Weights of a small transformer language model: 179M tokens.
MLP neurons of a small language model. Each row is named by its layer, matrix (up: input weights) and neuron, and shows model dimensions 0-191. Each number is 128 + 32 x the weight over its row's rms, rounded and kept within 0 to 255. Numbers have three digits each.
After each neuron's rows, "fires on" lists the tokens most often at its 100 highest values on Wikipedia text that the model never trained on.

L5.up103:128140113149140133106122098140093099148089156130150109112075139039172117129083153065142085138149150115110149105123102136097096142202090133136167098089155187144171142148126157095165143125166072113151179169112096145149106158090137127138109124170142142035143175102106125159156139105045085118141113126131111111069142131201146116163145139104133181136162164104112103165119120114153143148121140091185136149084115074198119101166130142101117134151169117143138185140087190113096052106188059136075122176156129133108105155158073115092139141125117177117184111104140146126125120074134056172
fires on: "200", " p", "1", "3", "0", "2"

L4.up552:186165120120143101128117137150122177179127136141186091140130150162163112093174168113153121115082149110117148135079165162092126142174125115128133166161160077173127097112137139174171060166145038124141114095064120136169109164148128133140047108131143117125162145099114099191106101140101118172110156099138111140117160146191119140165138138078062120073128049112118130079075093146140082124139096083137098127114144132152163174109183071117153102193172144120168098113122119121139127128211151114154116144098179129088133120194166088072114096127142146108112115168136112070116106083125096198
fires on: ",", " and"

L4.up268:141137115099169172135139136177135103168117145081156097144134109112181140108096095135155099106107085085136112128177126148092190118075165064130162111117081188153082064102095134115134117143164170149164056092086164119176114153115142145134101141107141130119143070116121131115120124231131066086115136156173088097118180148151127148166152122137133102166127151116115138094118092126128117053108078165172184108079109141126161176076117190077151126125154135153150118143178120159179112158144157162094118151134130109146185124189142149083095117147165111092097132131110110129081078169183098045
fires on: " |\n\n", "\n\n", ")\n\n", " un", "p"

L4.up89:146114149133136147159123094090156135137123137175103140137118119092124116150147142148125170163155129135103111170120123113162099156134122095145098113126108091112154099093170161159070146127105124140154172078067077106058100130093101120130116136187142068090182116122170155144144119120015106139138111138104168077121121162161136098133133126101103174127183184021181142109128151098077094200102078106135105133126107127121142142118104150126152156163152193093147158197157135066131158119139092108110123158174136137154188152082136094163183075064167104142099097117162120083188175144153097162
fires on: " |\n", "O", " pro", "ra", "ig"

L4.up125:172085086159118151101133167089138173080157134154091195100086131116141134167150129086102143170144102104144134148141123157094079150100071095120127125133090189094174083160090116113135140143149119126125105093109124086125122133141133082200098143126100080102151113123117232113087203130083118129143167137096143146099174111201136146138097131106100124156125107093131192082146156100101177095145202168140118136213130121125075166148085094131126089120122109094095121182158140142124166160145120057177130146141144096054107114161113142107118173169154179180082128128160182092144096118142119104
fires on: ":", "et", "/", " ("

L5.up517:117112078116066147137121180067133143118144142133167058151026111120145155089099104137126116171173079162140123191117128182188183133092070131113148157150130155105138107151137148072152105088135095133177176151154117137088111083051133178136155120111155119126133096136088123112154137082130126124150180082155153147121087070135147089125113092095131132097147149123139118162076124105126202092094080088151152100212138156122155116091173114115154107142139227164095153152116141104139107110101170113102131130147149097174150140169189116164160150097143134128111101142172056096077148130145124138
fires on: "-", " B", " a", "al", "e", " De"

L4.up456:182118125194210085089130159155125097115076100160099106103154122157157141178119118116063135165151141187163161137152125206151107129132161124127150145107111084125111106137199159147094217150140136151145061096133174205106158098141160128068115107141132142130107106128099101129093092147104167110119125110183120101163142112159138157072105149179109135172153081043106092080096125132070134134115165122150168125150102137138131141116051070148128156131087163127094137112101166123195116084167121113091087165117142115082150132153079115156129164054096097145117092081128110149123140136132159136
fires on: " on", "On", " On", "ow"

L5.up666:132110151116127114123035114164124131139139137147185130160149203099100133137122136130095143092117093125186116126146167127112090166133096113098155086082106102203155052112165100087110055127158119136082131127153087088138089145124117098121117163194084135125114086087153131111122118120165160190165143151136152138167112148104150101061096161165122131118182207118137179120140080135160118106155103109181153130169058096137060131118088137160167116185157135088148210170089108105106167165148146131138137188121107125143113145097104163136098159162126147092134159163101141131058121111128118049
fires on: " G", "G", "g", " g", "E", "is"

L5.up743:092172163138125098180150135170143155144093177092202146130150100190152150091131115144147125127170108152107129106120164110086156101086126096184117159102147156168147069128150091103104025154133169136093141155105125138091144115133162112112136102151115097081175143149180087079101121151159112114185108109109149094174212142069164082116116092134132103071182142160103180144119105082159133158126099135067174095162148125157090146091127133125086080169086143081136138103105115137116137099100105171156133198140069138141121107135145151128049136114181169137135107101128155189135084152080093144
fires on: "am", "vent", " th", "ict", "th", "r"

L4.up130:171136079144078130161147120141154157114126116168101147142115082198106119122162121113112095137134125122108168081147085136141149071111076061160089133139117096160180094070166153092140155165172119118162139161142133104148172145118129168198065086049150105166086110151072117169110137096103062099142094071099140062081134143114089144147099115117163124129098168143144132094125170166128050116178165057094117134127160079147142130150113148171100136131125114088114164158176115181177132115173137139129048116130177126094125161108191153136103148163136165087112125142101099107107149151132160188
fires on: "p", ".", "ic", ",", " in", "l"

L5.up185:105135132117107130106108132134119117079078098127151085126150054117077157098145160136168100132109097147118132135135195211134180137124131074157115121083124163132133137122116122146155116107138074151113119094056094057146175134117081126167114137075130122100129164144175106140134086106172124111104150131096107101154198113086065114068107136196149120107108140110190138146162125123142045171095135155080234128153044110171109148134079125097098071141110128153111175069136131143137112136148110144159124098106097118156168123163127146116142117152159149116160142123160138126203204145165075117
fires on: " in", " /", " years", "th", " th", " from"

L4.up378:127170138143184115141230090095209125092167091135109145086144128143124187134130123096116124144095124130148084141149112117094177205139114167118122101082119074088136070143115154115089129102153167149114085127092144049120112174139116093151114120108105031138145159079207163139110101154177118117141146143137131106140131173124146137130102089140124103139129124143048142159142072181101132192100118136162107162191142144139139146057116125119119170143085094074144118094134158172103142132095098131153070148197127158152115106114137147101126164138131151116152155085068056099092125168111136125
fires on: ".", " |", ":", "all", "t", "cl"

L4.up155:057158168130157209145124108110159140174118089134133083124088195108124109156089137143142139136137148170149105087152107151124097151104152095077128137120179133173156073062167139147145082110152159094132151161124116103118158064095073141161133105161103166103109098119202102121147181120161116129137086099131117104073093099123099149131124115133090078133097074086179150137151113118168194105118132102149139137116122105079104086183165119150134145108137127128147140152153168109125160164145129070159192098118177143145129187174090109122174137139089067099076075148123108201171048091162167116
fires on: "im", " a", " G", " A", "z"

L4.up629:121142086075143118115155172142194103116104121109115143128078109135133092081103148073088098143131151109100112160135143167134161131156085111083144074084124107134144154181097125109143120177152111128132165113071136141128082148075124167082166168159132102144111089146125093159138088145153128104113111170083120192185150070153119177178135087165102197138140134099083071175078113199134187094158094102124174187168097137141162113140147117087198142208154140092112168125178123099107102138161125133118107083107146098140184133135143147174088168103128083102099102183145109132154171145145188169
fires on: "e", "p", "ce", " De", "le", "ath"

L5.up532:109107118161157091149131186165134140147180171141141158182108060124119111090160181067151102114124115151104128078132096194120174152132113183137129120058128102091080115073133160056176078138141077151120103128137146131175166125106064165023155164148168189129148111111149106106157134077074119116123131129120113136138128101099083144167120147115114161124174113168112164135118104094174112121136110148120169118142125125113160143156095168073119166155149106165158142146121117055094170146138129135151054128100149160134118156215073129141168120137084207147151114130109074118099178129126110148
fires on: " st", " Ind", " at", "nd", "-st", "j"

L5.up416:116147124098135066147099135113148145199158146086104146034153096137120157115180134134076095186099147187127110132121131180130096137109132140202110184187118131063109172127103127115120102112091165099113171137110096133124142144133167132198039160099148127127089135131121131179165106107168109115107109105135078090070163186109139114143093100154101121149101125204155115112159084110155112096135107120144101116117098097100120143170132128172120138138121096158153176099171109094052181071128070091110153179172167103107128075105116167149142128124162155097175104106134097127129212131100113166
fires on: " as", ",", " by", " in", " that"

L5.up262:095110170121080118167147135094106166117142119127124105106117173117131178123193128123111117117134123233104160114131110129154083181144128118132047123131154096124179095157158138075130145131112122115129093123175120114158126163149114115108115071041172113074137110129138106117163101106116105092116068095115105069113158143163161157082107095132151092087118125150136193218078144123127112110096111158152191176185145094121095135107120151171122159216110128139117166126079145172112149116112137164106072180163091086105108169083164152048140098119150152066157155141141185133145144122157156117
fires on: ".", "\n", " of", "le", "am"

L5.up242:115179113107128078141169141145109161104061131116148093126119116103173148101138121184123136147195056149092124118081136083129148082168134186103091117122171091107142096140124126081114090091174146128151103114098130151151197166084142172079155076168128195141098009167143133037141113163124097112154111109087135112170214122119153150175126149133123133102112135079088108087142104108121137085164106118106193159085134144139163109115094135184147116153141111122122089148123131153127079128133148092151100094164176103101148120122075160107119147138119157154120161174124149097203113098177130162
fires on: "p", " p", "g", "op", "j", " s"

L5.up278:151158174103165103117124161160158127123090103126127095091106162137118099138062193120191098113122096151081144124150159114161105107126134138094170137138106096165134146129118095117135125154193125143168080136154223170108136118133159166169137141130161091105113110134105056184139103149161097184171115184148110211151137123139111124116138158177159125108157103135102093165092115176108188060091091112084072168182096117119118134155138086161182092134102192145109137091058106122137103117117151137162161137128088099124105124150132120067083139172097128060111032087153123122142085111106108128
fires on: " and", " an", ",", " or", "os", "n"

L4.up284:147106104165116183122128063139161125116152086052134135156095143167190194143138173116145098162139105095167053106133147133098159115105123141159096126091119064165113091112173121084127077149161087182132139099139170070124139140113171200113126167127142143182185094135133159105131155108111142146093139180144134119138106101128164139146162129109133080129184085064084164163200089149149086109125173137140124089090179124117117197163146120088135082165154186104143127137151132089174172083116090178077093097118107152123112104089135136126070116101128142105089110149098151139069119165161076130
fires on: "\n\n", ")\n\n", "-", " |\n\n", ";\n\n"

L4.up296:147080083133119169138139172109119150126104117156171110090132145162145134167127123214166147142125118195119103074088118079122103174105096127127127088167157172142191146103141154110127100113161144091119063173111130130064147117173181106101137090119100083067079115123136153149113180134107117118129179139112158120133057160103118165103083156125185152133110105193119097121101138083166135171060106134105096143177167182109142145154112142056088089094113128082158092112135144112064121132077064148148183093060143095157148124147145142206176106129166119100132125146148123130098123160124181096
fires on: " and", ",", " for", ":"

L4.up509:102173078129138089102145159172127123111140129086117169093161152124133129143178067135137137140077120151122108146119118135073143150158119100116165098124106183138181076120158176082118159144159061155083144154143102116133124131157154154125168093114125185151107099094052088135157093185112126116095180109168153154136119106090107171148125072100113125097196186186145161155124134124133149111189155160119108120137184075151089152168126110111078081053145072098159128102150128117185144127149122084110118136116137163116207131099095136109176127208089109134088092170100161134073148195092163116
fires on: " ", " was", " by", " opened"

L4.up191:106106133096132162119128114095129151141100116134206140147123098149154108176115145115101142165185052180064184095077080151120144109144096113161121166084126150198108146141072070153099070156130136161132178097111092130123098187120116103101089060141193157145151132107217075070119157156114130092150140144131055097170142131123144127094090154121154114192090132111097162180156130103140222126138191120157093133110181113130083151104126115089103151127128096130161141115134164111109095111135107061151140144120149112122151148159043158135135150176151138167141127098108136108143166112092145152
fires on: ":", "g", "aw", "qu", "j", "."

L4.up227:095103142130121140149169114085111168161120118090086114090159104090064185176077134176157159141124164104072138136070096171094110139121085126142200112145118121120154139145150141143153112117099112150097058142070130151143050104121163108157115075111163086081124197091128150149163158122107066085068129133122112097113138163144156104118170096167129165174133085110103082152133140169137154165122095072122096147147131120135102072126154158158124162179199207126142085144143087124101189169164150089126137148142099179114111091138142083093140096087110112166168169118118098112186128185124117090
fires on: "."

L4.up171:243075147109122101156168113080099182131162124157071101153129116107122169173206146087173082082104157104100142111172110054147143159067103056110167120136129126149113064180104108104149112141130133126075103168142081158108179127118151126166096137118153111102121150163151105078091131208111095099092074104123120140104135124097100103090153105118151158098099137152079109130134163132126156178070094135162112131166126133133123172126146196150155142117161107078117096181172143160068146093107134136100132116168171147089123161156153138119154166137112191080120110103156116169141107172101147137
fires on: ",", " ", "200", " for", " program", "6"

L4.up109:069154108095193097120089109175135124166110156119132144141111110144066121162106092073107138135097049173145121106201104123238155153112134133138168104126116084133143095107117123150130172028144098170134080101110127133142143127108118164158168124153142124095140134102137121165160084108094073127105138164190139172092168135137108161112133110103126149125118104120065125151161110094141135110163094137164138125098094099156141172149119102109140117093134128162144176139165180146116141129114139122183129214127076192093125101143136183123077123108218160144191133167103087159148064098134116084
fires on: "f", "m", " col", "b", "ru", "|"

L4.up477:044156112185151142127178128152154098123134182118148090127126161144144110112147153114141177114135098129120126101124074101152088123126126117133139112125123126094121138126058073121120172129145068169123181010145122116110131140119129109083125147165120112116170131115117101118135142141116164124097139204134076124067110106159080112121092145096094160183138138094060176158177082121157118138105140083159127142160195149171142109218165127172155146151093146207079109104116175124115156142177085127122139108186162145069166138164154077183119131127184123145142151102125054103147153110129082135
fires on: "3", " s", "2", "S", "ut"

L4.up234:100169122106216091134083091177116133065109114124094118115104108154191038169146086081120120072166151167221138136070195167147096064122151168138155090161115108141136153155103121125047111109115157129154090148132126106115158105130146128124132134089142132126111113138133151128084131138099155147125183128174121154136166134082191128159144094096116197116120186140153155137114180132118099115076061106212119107145121089111125070126175122145132112145131140162112145158105097096137119094144122149164084107175115118117135098135138193141119057120148143130075142147083166133162185121137173154
fires on: " L", "t", "duction", "ase", "ual"